Part of a small language model's weights.
Size: 14 layers, width 192, 3 heads of 32, MLP 448 GeGLU, vocabulary 1024, 4.86M parameters.
Architecture: RMSNorm before and after each block, rotary positions, no biases in attention or MLP, tied embeddings, normalized queries and keys, capped logits.
Training: a variant of Muon for these matrices, 102M tokens, 3498 steps.
MLP neurons of a small language model. Each row is named by its layer, matrix (gate and up: input weights) and neuron, and shows model dimensions 32-159. Each number is 128 + 24 x the weight over its row's rms, rounded and kept within 0 to 255. Numbers have three digits each. A neuron's up and down rows have the sign that makes its largest values positive.
After each neuron's rows, "fires after" lists the tokens most often just before its 100 highest values on Wikipedia text that the model never trained on.

L6.gate339:136158138104134104097177114136104102134126126126119093130118112167106104158141084143107149175128075096128142172097139118144130090110112202144130106116119188154107128123106159133108135123137118122099130141121149149142100143152142121095156149151120142126127106141115146111081109126144131097169149142064117132138178150107113115141135138132160098112141127125125119116121129123120180106116
L6.up339:185131136120128152152147147101096107115100129113116152147118101139113115149104131140158172144153103156160140145140103160111152130144163155132180123123105127155109103146143147100125144139102109163093089129093122130138122124120132098122136112124106116119125132112169122100058127057156151141121115169080146130116122123173157106145112097130150110123179130165131118101151145111159148087132
fires after: " s", "um", "m", " N", " n", "s"

L3.gate136:137127101148129103145137134159124181153103121124116089130089091156121086152077158086146148134100167144168149149105129125116120125195130084102129162133105096140096118140126118114158135144094137106117139117117130101119120141124106134134136099137123130155095111142124116150098104111152148104110164117097173151153109098094120066148184110137101161158198147087117105157125153156123100132143
L3.up136:112111119150141165117102138143131105123098119163132103096146095134130140100149163163134132111140117142160139135167126163102148125127138165099113125163131144133128135104113165139137152130112097128132163117106151142139139088172124127157105120126106123169070164122099095168088087139126098124135119198142102154137124149106131132122163093145124107120105137129136138066107127145149171126092
fires after: "\n\n", "===", "\n", " \""

L10.gate41:180141131150086167128136144154065153103122137126083153121201165145146078169132147084101120104113155105129133147097107169152096157139159152145120123160137152122141135092105112131156104119156166145140078134149124127124116103114103113096150149147122123140143142141144093136114092112139162149101167115130135102136131128169128109122122097143135152185114111158177116115113141154154084129131
L10.up41:126114150112149151126106115128136125129126127094160109140121126145143109163143113121148126110138093128144098111131121167086098113147133125088104143113113181154157115109082113136136099091169091112135105128111133125137159145100123129116170129115181130149129149144124158122154125158119138110070076082133121111116123138128129139138142068142122123127134141124130133102166179117154192176113
fires after: " m", " M", " k", " w", " W", "ig"

L2.gate79:140139095148068180127115113083139129086127176153123115148131115083120123161096088157109122131116118134146133101167111126164160142106135136131117097109147151159095137146128102116126122130142151128128095075143112088092143132119137060120118179112114154111141138129136123094139128128109133147125114118119140127088127115145068122114116115145117132103135141138155180136139135125132095103105
L2.up79:165144143148107149072102157097092111128153131123133121130136067159120112128135093101124128144121103162138109176131098099156146148113150091065126146117112156152105123146104124132194167124142114126117162116101140124121078148146117108150178118140118141090117142116121149151127152088102194140134139115110107121125130141093088109088125119145146110138081152110129135160111112152191125141092
fires after: ".", " s", " M", "erv", "ov", "u"

L10.gate127:144093155070097112153141116137119146182140152118137111090140129119069119106114163127114095109136140095139147136101110076131156085167139149107116182114141126140117105117119150129135087084126140147134092143136119158128148119129103138167138156157134124170161133130139128154170099151121121155130155121172123093130119079156115104123124102155139089113128087140122138149101193109145104125106
L10.up127:120105124107141103135096140159133140099117104130117076127077119151146120107093175128129126111138129142148126094138078103118144107148111104119140115130085169132088134113110080130148122134112166147118121123170154111164115104065059143108121182149117113149147145111132123116151078132113108135164189111110106136166119143145118163141168139157099162091104126098111100118160108131145136164104
fires after: " |", "°", " F", " D", "ail"

L9.gate129:135112152105130140132134119119169098114109116057134113117123173137137086157129184124111138128136113174111135110106161127148168083134163122139115109141119107135176160164119090125139131124113107123137101164124093160147077129122118186120171084141106120156110140125117173162149102116106145122109090147109118093141107068132176104121124133129118123125123148116128148136124130118179167104105
L9.up129:135121127103122111109085128137147114110107166126152089118110088119100101126093161142102132152151145129123149102155135110155106097119063120142123139044135126141135125153120089116127087133135162142103117139104165125142121138100115138124109100140157127113140152149155096117166184150090153152118123125133152112115121108146123128129160145130136127127137150137159138157097145120135164141167
fires after: ",", " in", " of"

L9.gate389:141210124114124103148108129126130079146129145134114122168131111169112162112160138128140140121132139083139115102079131114137141155147122132134158126155176136106139150136139115121152132136113127163153115127165133133138144159132165114141157160130098154120083118128143089143167060160116138104167136151146120121116198119059161158137141133074104145156118111121118127105116112129151116078157
L9.up389:120100103124095114143126095133120116106116135141178124136091137107173143094138114167121167091153152076112099095049079122111127146154133154156140143132168131129137139151155113145102138147161159118129123158112131109182117172125152108146113121138083141117121103146193104112148091101139134130141129143128149090145132107126169151119129128130116119105154100115133103098107122129095142115166
fires after: "1", "2", "7"

L2.gate328:125114160112104142123153109093183139132129091145078133091093113090098093102121127099111167172139131124141123142119130132139137102142145162100107146109120098115136095127111134125120134154155140165150129157117146146132148154160120096064153066153130141084119114167126160112145128124119102139157115112153154146142149143113138160069154125123105138126110143151151132107130137095121143150143
L2.up328:113105147160104126127118111087162120157155128151085153118105163078119109113133138072114166179161111119137140133151148125122130120140155179109102129158121139105137117147131098145135136163143125178142146141110135133141179150135135098081131070152143109092129145124179159111168153128139093141156101118141133146161140162121144174096135112128128147101103110114123107072169166072123107132127
fires after: " |", ")", "|"

L2.gate39:128118121119095129130141149105141102158132153124180117147148160104077155138182144139105133179119147062116164132028102111143172102156151158137128112137121141123123142144154117120125106142137128150168104167122126097078149132097148119130135150149149105123126042170125124124129127136142129149138103150132128136113175101149154162095156146107127158118092144148150085090101142128118169136108
L2.up39:099130124084119119130127149106148154096097126142126110147091158126146154150104139177136116092167109101133098101110131083173130131117177120097117117081124120072111128096120129137125070092121175107125143105135136120155137108122114081104164090161132134108095146169148121122147140084142127101079160137096112149133139094173141109147149155126109141131106111096176086109088124100135139120150
fires after: ",", "1", "7", "6", "0", "8"

L5.gate3:140141107150112112131152138090123127184147101141138130148153124116103158126128137138138099073102140145123092084129133158138101093120122144139080083158133140107135120083135121154153128135117125126137136130070108112170109150121162132102088122167103140133137126121133155193158122118150149150149130162137093155111057146162149153146128107125090087142119140108148130108123158131125112074105
L5.up3:115110072105100136141101089117105132108155101154158146118153133093140158140125121136116134123120099113144113071114110164153099050101109085129080129130111135130135113128101165160133118131163163121153112101104168135105134136146090124153112120145094137136140098118114147186129089102150158144173117109155156099111094125143122162118153095153141127148129127139169109114109128144116096118152
fires after: " V", "ad", " v", "in", " Q", "v"

L2.gate54:157148090131096123099129133106123192156157156107143117108131136135134138125081148124098145131115135111134145083143151150124148137138130102068144166136112124166119123151120086157146086104120124130110159124136073117100107144113166118123123160114125146150117092130122094108158171143161143149094085106133107141150114087115119122158146059115168157096161132112128154120110111126145130133150
L2.up54:173148120152156116096121117119113129137170156113162146123135153155125176140095150098118108131118110158112126095104146157117134156144144134095110146125114123172134150141116112142157143081134095149088122125160087110069119136122154112120134151150139177130110059168100115095164142137146129146100075076130117113145156134130072156125134118121153139116165131118094147131111147144085137103135
fires after: "7", "3", "6", "5", "4", "A"

L6.gate402:105170097138141124154172139142145109122154125139125178153106112115116116112122138101124168134128147126138132106113118141131103138092169118127100142133149122145176167103124197095159088121108108144094117119117122122085133091102156161122079157159120172120085115169108099153123089127130086134128112132145120152145130153167127109159106093128144145101145128133148118090099169136107137085115
L6.up402:113135103108181141186121127179130124139145140111163139137132138110123136124151125145125178120122153114108123084127127105138107151090141178162091126100149100124147151133158125152110120084120107136103121132126119130154163140124128115132109140138148153114121138137123120144154149112150090154129107092104143121161107129141106111174129101128137137117120093121162040134138107142114101135153
fires after: " M", " m", " v", "M", " V"

L3.gate438:123089134131140112118145118126083129077157175108161112129205108151149089090137096141106161132176136089141161137117130128090116071117153122134182133098162125122106149130118115153143092152144123135162104145123128120154162157141137122099134143109165153154180135117108151151157110113131116125092119135112162149133164136133143137141103135125130088141174124147118133167125118103095130142108
L3.up438:161158168152148123102096096150113107085113121128110150111158120147142070114133106178111121126133131114108091166119147110178125122156147144212091129100144146142084128110133123134113108129122131138123154211137122120150128114163111102136166114118131132197134107125122088167113088150098126122126138140129079130097145127129141149138125135115126144133156120076150169134139115144120131109141
fires after: " d", " D", " b", " ", "od", "in"

L5.gate57:161105123117149154122100144117127119130146135135139122184149140136143098108115094135086081126116170140129144113128155150095110101115134121125148139133138141095141140159152171121103115126113107165133110128097101111140112159120179126138108120124151142130124145129098064101104149162132120103148156140119142129102178122141112120155167203127169115112087198158096115165098112099132081115127
L5.up57:134117118169141103100151102092095150097153138131127128123133122105146146128106140125162095125148130147132086141107133090130111105108116144200107155137092161108082153145126127107166144155116151145112133171095148148140154097109111143118090156131122159129097134125128164131129130124138122134128124142105106139105111134159133117106135144154130154146120130144133130146106057124178105162148
fires after: " ", "."

L3.gate214:131145131159098116133110126114150154147107142159133157095139116139142153189097135089114132149162178132139118064133148173126118121138171118133129154121121164118135154125139138144146141121193094139117098119135098140143146140120144136149098172194169134121155100099131127128157133148132065116126101133101162122134141067121132134129137124094114118126096123116192125116168125090110103079169
L3.up214:128116136092105156128101130129110128150131124132140155169113113105121103146144112152113127126084147114128091136119147131137115126120136159122078123130141110139139083119136178133146173089176123128119087092092083130083091159118163087134167124128097083148141112138122107156136103108095100145071092107151152065132091111092134099133117111182154163130130133138127092126128117124114112146127
fires after: " M", "m", " m", "qu"

L5.gate339:127115145131177139113155112102124134142119144120151088153173130116103157126134122143114110120113114157113149120134137114131066124079123126123155128126124128057098099135152088125162124102135118134113126140175165118168131078101112118133100128117124096120129127165122146146130103138141107158110112118162136129097135089116143110179108156138120148101143080113080172151128133124126174150075
L5.up339:130171164148105114122156102116160083184079156163142135135174111073093166146108096089090091129143145140147132129142117155143120125121152135145094107124104115127131138115136140139132131153170071108158152184113138101100115139136152149145120127131130153113108097136151138094132151089157118105098150129084144127145112100158098150085084109121135140117159128142084118148104143152136134124145
fires after: "\n"

L3.gate143:147132114163087140144125122096127149133148127164131128172119101100121132139138121169136126059150155111111133099096137117140092112126181115064134118103136092116119125126106108163170114041131093110097090141133120154105087159124113160140134128160123135141109146133126146130166137112093158158133091148107115103146126146134119099117154134137122127133162149094140108136141143132164092137110
L3.up143:105126141095078146158125116150118113129116128132161117113117155092092147138155103155122133139088176113072136075134148110121129122179149116115101146179110114129158121126195138111137127096137128095150087130117111119088097128123115202172156086140161103090150118140141113136149127143108155129121073101134081144135136138098150124119165128125120155099143176152169119130105159151130115091124
fires after: " m", " ", " M", " (", " On", "+"

L6.gate92:102115112141126149105111128108120111138161118112137152115157119149156070105120145108103120143088177139109159139149140125156091128143154132123113117060140141139134173098160098156112145111143132103118129127117104110127141129120148122144186080141117087119097128153162146148137139123128161102116112100154089070115146119167126066131154133093078163148136132117150127103145130101146148125144
L6.up92:130119098101075115114105135100155150170102102098133130145155127140130126121122181083141143118157120131122145127141096183134106075106139124161149133117133159125121116111130112122148125139169131149118086114161103144197089130128130108113127150109140142134166079169116108135156165158098171151131141107108117146095124118096183153140143137100163149162159150170133129155168115123160149147125
fires after: ",", " P", " J", " Comm"

L9.gate193:097201163074116080115137115119124114134076123117129114118190178149108155124117144126092108129149130096099110096105133104125119085157121166133113187134148159104159109112150124141109088120141146168151104164099113128161124132141141162083106115152141155137112095121162099165122111084118150107144133144094145102134166082091141136128117090133095151123104152118114139137115122127167112106131
L9.up193:144124128116135087120091071112141158130134113123118143142078125146116149135129140195103114107138112116104185115119107139161097138121150098122073103098146111136125141131126126110107112133135161149125137091093153135164141173091117097145095138147102161153128150121143078129132103111121102131107116151158135100169160112105133153142146106083163140146147137124144121119145158155108123098099
fires after: "1", "7", "8", "2", "°"

L9.gate9:119137125162153139106137132122137121102101125142142082128144134087148151100121111126134141159141097129100120115121137126116155136087151144153122116149131135120153098128122137177129149123131132150124117114144106120146106150099135117182171136129113132129104192173111129133104132156138109121091164063157104187109121072137086104163097153140127129165108183125101087176089141145144108145128
L9.up9:166127089134126155137121067091081165179118123143135107102130170146126152128124110132143102158122121110114144149133099141093132148081131152130121153080087162122123121101160086129163109087177116141128105069109097154132154134090158142125134116120134108129108172168127153120145145104191123160108121089098139156152123170122135120124115103183129190104132128124111135139097164115145121140132
fires after: " |", ",", "),", ".", "|"

L6.gate445:135161159098161139107192119141108118163169136127126115139131132136112145112132133089119132121148126110122111126159135155152138103172141159106127169109140148062127141070160107159121148097178094115123161141189112138144130147124129115195110122096142094131131127127167117136096128076109138160081146138127149102128119115115113104135093122135098150129124096125130155153138121136119116143161
L6.up445:120158098137137145174118158119153160131135130141127121143155086107150155184148115108142114113114115148073132152081121133108142150120130093164148126141126139159120130121125119144164107146151113114138138113131148133132106125109117152120112116159100217130145139121140127083081148129205114147125118135133116151146114102104148169097138104144132167138118135101152108094097122116108106126104
fires after: "\n"

L6.gate323:115137114134111131154175145107091143081146114114078149152131104129124141098152114129114119134126144137091130132133132161091115145092142112152165114132113095148094101130140118140115173132135115122133110117145097122110080087141141137140125173166128131154116139094129118100066104139132167155103120130129117183094142082147106144127141157135136139099108131128089156182095134074118161108148
L6.up323:143152084100109184137172122090152158093124111135130161136139108139124142062145123128120136112162124150053118136121140124138104111149123102128133104161079130105140096135089149094143148110086140156101115121130161143106107101126116110179166122138123142118139157149112125116137108148129150137163132134108131157098137136140138151093118149113129102132115102101166141126158121109159107090125
fires after: "\n\n", ".", "\n", "A", " w", " W"

L7.gate274:148107132117102115128157131133148123149142115123142119121151084178139128112097104114137085158115118120157121080111148126095074137145176109107114104123147143098142109126119173124157130127126102105131112098109141137103150096143106079104154125155127154093171141127136116157164107120167106130140149136179155103140117127094129087116123165109118137124114174136137097152161136138064085118084
L7.up274:118115156112172180119106107133147132117118107079109171123143148083169081118105135128126129146102090113136108159110171124084131152120185151076124093112129112117136159128119134086154068166122111128116084100123107117108144138159156102096116145128133148115132185082130135136140124114145152136144129101155122167151112130093132145153123132148105126122113138150105115081168140117133147118123
fires after: " |", "-", "|", " V"

L3.gate84:175175134142178167151168144153147144095126106141117102116177148098135106190104090089128121133127104147117107109108144133136081106165150126123084126127108131130131109122112156147150156080137151143132124121136085145103134123150162096159121117126056156110118152170123137094074133086156121148142151135129177128144132132164126149149089140148098086112137178144137105107145114105123144141178
L3.up84:101115150116154133133110109111048081160153159156102106118091122118105074092141145162126109136123129134157164129133149177113126150151112113161134111153132161104110133169153139111147139135144136134131166185114139134180153117147164138116165149104109096141139152153107149161125145149128136168093162138131106135097122122126091134124134133101138158118135135151114156147152103128136116121084
fires after: " Ch", " c", "ch", " C", "all"

L5.gate41:107159164131107096140155163151133153139136117146130143106079142137100150123147133128130117120121124159124130128135102104079096124138108132168175129166123101142131144149134113126084156124150061130092121142116140127120077109108094122106152128107105117132129137122175136163118121082143135128111131132122139158148092117077139135110169122131151122133158113152115103110159142217115135098110
L5.up41:136160164146122154104162116098160163114120133075107151101108152105140148110111117155135103157133132109145110112109146156167108100145092146116100151129120123135038130125143140172121125122154148129133118139154172180115126143150126155132124110108124115157154146140144131147141144115174115141179164130138149135068126102150128138140150152164116123151139134135163173141104170113133045121155
fires after: " v", " V", " k", " S", "-", " L"

L6.gate126:127096119155136082164093153140111117130095175113154140128142122151165131156106153108164144134084105151173110094121075171130122147138144133118139129110099129151152153094100136109096120109082141095144108168134113095137147149094108117083118122147089114104153137136130117120173129151150116142106138133113138117124145088085090106147108101137160130145157132041139113116104109103170135150135
L6.up126:135181127149116127132090069131078100083132162132090175158134096166105120105111132103131114107160145133153092125127118117112078142112130117140133106142115149083129129125130129101107126164130140165133179183118120147137147155151166099133090172142139154147129161107145118116160123136142088150127117137119145126126079109144102119117144153142109127153145139156155104075117114155089152109115
fires after: "1", "p", "9", " E", " D", "E"

L7.gate421:083123099148067169096152121090131103136163131127083092159132167138123116126106100156116150147169137114110138077109142096100109167126080176122123152112131151114139131190079135131109138149101088118124104114122120141135098120134122128117130125149118139164127123134135127077092149121123098131158134129160110144136142135176085126122106135139128128174143124134152130133151141132135145123154
L7.up421:152123124152107168126118134124075086098115141139145142127052102113125115147112157113138116124137147133149149137118124134162131146125158083167118105150153149123145109118168131155150109091094107175139110145098157099144151098152139142152150145164113122155126128128164167118130121140082135121136124133144112138116143102140127098100135073111109089128135172123106095114109154193135133083121
fires after: " s", " S", "s", " M", "==", "f"

L10.gate227:193161143124192135126113157103105132175144140102105140134120110125118137149134137117128165120152107142137126128114119096100119153150118142064110156186131111110120137095113133092148141137147086150121149107165145129143120118088125141111165147121152138133142125111124124112125113140128094156109128139150163121116134097176121140105152139133117094150163088137153100109099176115166114174122
L10.up227:110131156113118138143113152132135137111175146097158119111155095107097119110111137129128082112156131094163123136129137140083074151111148104155155142149129161156136158129101096112154147105101117119127110145111163107128135177075120136124128153165109147166119133130108128128146137111106112126163141131108121144085130080170148113121102130137089111159096129091099118124106114081120141136137
fires after: " m", " s", "um", " C", " f", "2"

L2.gate265:134137124114100125163113158133132108119150141126151122113117120098132114084172158149120109110160088127151118113097127150137135104097177159126096108087146138124116127149126116120151161131124142124134140119110158190112110146115117111162117108119150123099178139154094124125133109108089162131171168119108151111120143049129114092133157114160154148148143144123106086147098170108091142145138
L2.up265:134120162122111125108161091133092157132159152150096155163154145118127148155143061123107103119142122159119156174159140147123110135146101123150135146155146093128071129170157150102142081118160111144081109151135127137134160111185145197122156131165112135112080124158135109122131130128150126138103113156094118131059101139132137102122114140140151132140093093141132143111132095113129102116089
fires after: " ", " (", ".", "\n\n", " R", "K"

L5.gate65:132108125126113138144090152147136107137108135120150141161121136132140063074169112125162111106156117137152137122149150099163142108141166094121112114111104152093151083156156097146125110161138152116119099139168142160103142142126166142114151103141126122098136128196148173132140154130077133128104137144101144106139122162071123103122102154121148154122138115101132130119127158135178144146121
L5.up65:125135167098142109156107112162127139143156157086105145129127113149123108093146154128175108114140114139166112164149135115146139106109128166156172117073119095076163116123144108130143116124132130124101108122149136125163137139117186109150144139130111130108104149161124105110144107119099129145148159142108195147152135139136160135085134080123138174091119100062167172141139153099128131153146
fires after: " s", " S", ",", "ign", " ass"

L7.gate305:167134090116116117151144134124110112102128107102098135130157161096136152167087108112110101158102109182123105069129129082153112130157171125111127105106159126131099153128122106161125124118158138161091084143156133114149139117137094128096164148135116141160124118135090118128146144134105129156141148139102117078134137111156145097113119122179102104122140138174141124114123158144121089135135
L7.up305:107121154097120106096125157118161124117139117116180098134175101127123100137111131098136150150146128159169138169149127125114121125108148175127149126117174152093127141109108138109121129107161126059156112121147120170121121135143111105094130106135112108116130126140102132101138112101061168077178106131137120123112131146123130108136098120125135104111114142147148158088154118081139155160117
fires after: " M", "ec", " c", " f", " m", " F"

L5.gate364:119147105154167151120153130159148151129169115126141142080161132131147134079113144076175159120114133139120112116149144153130182121118115101156133111107118108086132090139125132139114142151164143117157101139147137143149108160170107137070133113141090124141112094104103117131134104173131145130118131134164148126097144096143095161136099138125122109102127125088108176094103166120126104119141
L5.up364:145121076107203159113120121127107127083135151097121120073150136145134135113118132131121100100136094082149176119123143110172179159146146093149109095115123135126120105156118122136142132122121120106149122172137134111185110186116125089080148153142084113133126141105111135093133138161074113133106131100163142144154118104086126101142113136118110114089145139100098160162089114134106157144108
fires after: " in", " on", "In", " In", " –"

L2.gate420:127125125146106111175128112133124115101113144127139157134188126100149136136091134115109146139158101158119142115093097149163133096133095146134122112112155114169084164126096135127099145141101150139106068136169116153110134156119156136129128193109143102107120096133101149138135159120143129137158136131123130160150152119091126162093157149104141072132114137123084154129181142145072147123132
L2.up420:142126106118098107152104122092125104130145120088156129136099141094169117118148099129130074116094114089113113121135107140112135172113120151109115123099138051090125139062099134112081132103144144131160092127128157130137134108139103167117136116142128151080122131129133115117127174094159115106155095110108142117100116132189083117110123167117117099156145149142123139135136174108119096107164
fires after: " ", "1", "0", "C", "im", "2"

L5.gate172:103148075095132126121141154132134136149165151119113138094135127117116116134092105134099108071106147108074111112113153139126131152124102160129162131119104148107123196131137135160138101174112131115118153122147175172104159112121161125173100169143089148098146143165157123130107155156123146114127155125115131133134126099099129086144120131119113117149120113121105111133156157151139168099152
L5.up172:133157153089173143148118127154093109158149133125157097100132118083088123200099114108107134108138123150129126143120075081119093133123128138108146147158117127131099108157105117138129128128160128115129109162171170130171155141117082199099114148148091141126119120108118130117147095127105114126137089121131119131122120133110114140094108098123175092143147104140083116140104147146123165131122
fires after: " L", " R", " St", " Ar", "H", " st"

L5.gate235:119140123126079126058117160161113149127167110161137132112151047144108095128108139156123131101123116141113128143150129112133134148113096120106115112177104115102107143124140153143122116094136150135106117175183135126128134125126130120132166146166143090148161157097116123170142119133163180129142131137153132135124119106121121151099172122072129118176118133118088130140105137129110127136150
L5.up235:091116139120104109161143183139137143171114092081117119166116081145185099118112123141160138164113127120095119149143159086159128128135125092114110137164148122092128107118162135106162129116131110125116125115137151104076126173116140126132133130098114103112151106116120152125130165156130123100086111112145116109125119142142114126131121094113140141194106138141137121167116133108109152076116
fires after: " B", "od", " M", " D", "b", " In"

L2.gate8:130115158140167110147172118108088146129138145117184060135155117133149106154140104137122098139082113132118108133131122098141104150146138151123124128119139146130131113151155134107144135135099138160107067100140119089054148141091188148112097165143136149128181144125110125136131174152114109149087132101096128145185103132143119096134149135115109133142164149132158172159143115116121173145164
L2.up8:139109134183126120106170139130125060137131151112119150138176128089127114162084128100106147121097146129146147081130143134118112109125139123157141162145132135132103172138114124155142112113132102133058150157108101146074106096115149109115126162102193129124152119152106105142115127129140144106113083107151165138105135158134126107164104128139156176117130112120136169111134102143086086162152
fires after: "3", "9", "4", "8", "5", "7"

L5.gate36:146146138143118097151117138134119122084150086113125132118138117142152110140142113154109118141140121100160164075126116112132105150119142123110131136130101160144151098116148128129098136100097126139129130123120081125118103149149098102108085080138089144135168140157117143159179097134145118133129093080137133163169108134134131120168099128123126102145129126146115113134121155136148164111135
L5.up36:081135127102105121161097115138081109080139119129116173099127121163125123138128150116136113118108136100121100124113114112171104105137141165100109194137127129129128121140172126111091141139094155157147082091123123126136086141121130136154136099126123126178148079098104113080146113136150137127106142125110143134167126099115143157120117157153136128092119141179164097117141111153144120152123
fires after: "1", "m", "6", " k", "9", "k"

L5.gate301:141114154155138120139143104159165130140100110120137119120093158152160126100126142123171137107110138140155110111137185111135123094111114116106135164120149156134153176121124141140100149188182186113100104096168107097149091114115092091123136108100137123147139145146157126174128138167107064091067154126109132130130176144139133098178160099112113113127138118153132168148157158102111144121140
L5.up301:133138120091140114113107157115121113142145147113093136141105111117128107094146113096110140090137116131110131139137116135146128136127128142138101173123074129106099152126079158164109133099152105130148113128116124142115096127137150098142100158106128139114159095146149077164096130120148092099150147125125097112121109156142125158105123162090144117136092138109135070141091104125097097074115
fires after: " Mar", "ob", "ir", "im", "ar", "uk"

L6.gate444:151153099133124133103116102122177108120102121151157105126141118086159137108114132150166121166101110130137118160096124119091093122121108149159122150120124151127096127119137173103117112131147143150176147167120115130084115109121152118108148149141155174125130168154108083132172136109178158150105120180153136154109132118136142158130108088106125103072155119139146135098114177106122131143167
L6.up444:134123190131138115115161112124115122110103136143101152110076140109132105163167140107122107087101201151117124104151149114174151133134205156126179162121109140120131113146120119147127172148141167115132103118105093154153174114113161126111150088100108114112158154100173154125137151124138088094154122112107134151115120140109117157098107131134139126144103124174121114163158136129154125106140
fires after: "1", ")", "2", "4", "3"

L6.gate79:157150108125158123120134135141114093086122115134136124116129136151125155123146106130090131132054105122132110097110130138109084144097097129168123124104110173104131137109102114165163116128139148139133142128145150079133130124116100125199140103138081123150131098133105099165137117110138117132131105129113145147118109113168081103107127148156138109122125135116112106144138160135167150128099
L6.up79:146133104127159136115101125151142115093171113145159083106120146078084168130145142117120105134162105111156124116139108153116151133133158100135144170107121152130115133137162097132167104123116128129135119114174145114152151140141123173115148151137055145107137145143105125153152163132155096120128138142098111117136162109144094127145114142128089060131109139106131131105156116164156093124166
fires after: " c", " t", " st", "ir", " dis", " St"

L6.gate52:162145102164141143168157082108134167161131079111114096148091063139136151136124154128145163125136106121113107127081090124121115160143133139137112132112125109087150110136137148121133123080156124096112145160124168169110143185127110100146134072117089126105139123137155093149103089103120111133160164109129111147102160141123092107134104127160118109133144085134193158100144093139143145133128
L6.up52:089125107123106158131089161131106128068180093100143114101143114120105114153124114144180160184161190139128090101062137126076134127150137101157140142158115136135115107113107112129121113099112133141129090146115134107114119158101140153153120130138056125131122158148131143088094154113134119139112157108122097167091143157140111095096128114119158104116109123095135108099151124126126159135172
fires after: " |", "\n", ",", " in", " —"

L5.gate148:141091161113140089127098100151131137112219084099116136093139127151108114118110164098154118123079137151152083092159110129108168106121176125129082116127130155133124148123156132151116170149149136113157126137122136147119115142109139090142134165133146132109134168167165162102168144136128098107101166143129130134151158147103131089101107144125114108100157103099118127168141166136143126186148
L5.up148:162119108148123093122111131108133133135096157117134143129156133164148099115151139151151090116089122145149142107108094103110111115105165114115101106117176177130137131136134137137122159125120119133138151158112114132116106164174113138210158138118143181124110100095109101143133133116126158166114146100119132099132061125146134172088147122121088135149132136120142119117121156111110152108149
fires after: " E", " W", " H", " A", " J", " G"

L5.gate283:134093122092122084158154094155087184166116117128180139145101114113130129149123106105154134157132118092119147127076103163124111138139090136134129144124102153110155102137126123133166136135129131143137107148141136158120159086114130127101127136137054133123137140122112158137126162148123163140114154071138118110131122125130145122143104051129162092081122128141131135175148157126123110135151
L5.up283:087139165127154083105071081120125126122141117152116065178143134137144122133121103097123103148102145142118131098174100116112135144154147122114104130160119142130150102134119099160111105098130151128119092140119117129121160139140124111149130132128131077121136126105152153150130116129131077136122117099125142166108112116135103135152114149120131151130158086136138096133140179106125156158106
fires after: " H", " |", " L", " D", "H", " W"

L6.gate333:138170099113150126112122121148101143114107153128146072129130136144138086176178097158133078112117125122139138160119127120098062096118098122118098113145114137143103143126138096123163141112111142180120146126113108167113145141131137116103084145142073144126119085118122139103121133118119087142134119132118183140137186108157153194117136149109113158170165074122103114113126132138126138122098
L6.up333:115108154125148103129120133129120131159107135161117117129132087149132136147125124120173174128105154127130120093114172118116170138113123113162125120112104139134153122131154097166142125119143139168104129110112138119158135139147157133149127053066085058159105094138135114165149123135124110100108155151111096160106121110145092097206134115135115157166115137146142137129150110118129149120143
fires after: " C", " ", "c"

L2.gate301:125165115152152068133108144181116139078125080115150157097112126109104075133116150101131150158156144152142154191079133155072135151154134113096117161153132082106119126141167127107121130125135119100130133125155143105136119102136114135146127143160125162096158136123118131131132093089129145127109131123101107155159142100096086127114098130130105162126170115114133118116135181156150094122139
L2.up301:104123124108099105120116141136109111115110138158117144145131096166131120123113119144132146132124100174132118141187111156172102114158072119116064091142116155125118148123116146135152116134122130125122100111097139104134161135099120126132103147169148101166121155162089094130117138123137168143191169107102109119115130129176133139118151114128139149130125181105125090074129114142091143097122
fires after: "\n\n", "==", "\n", "==="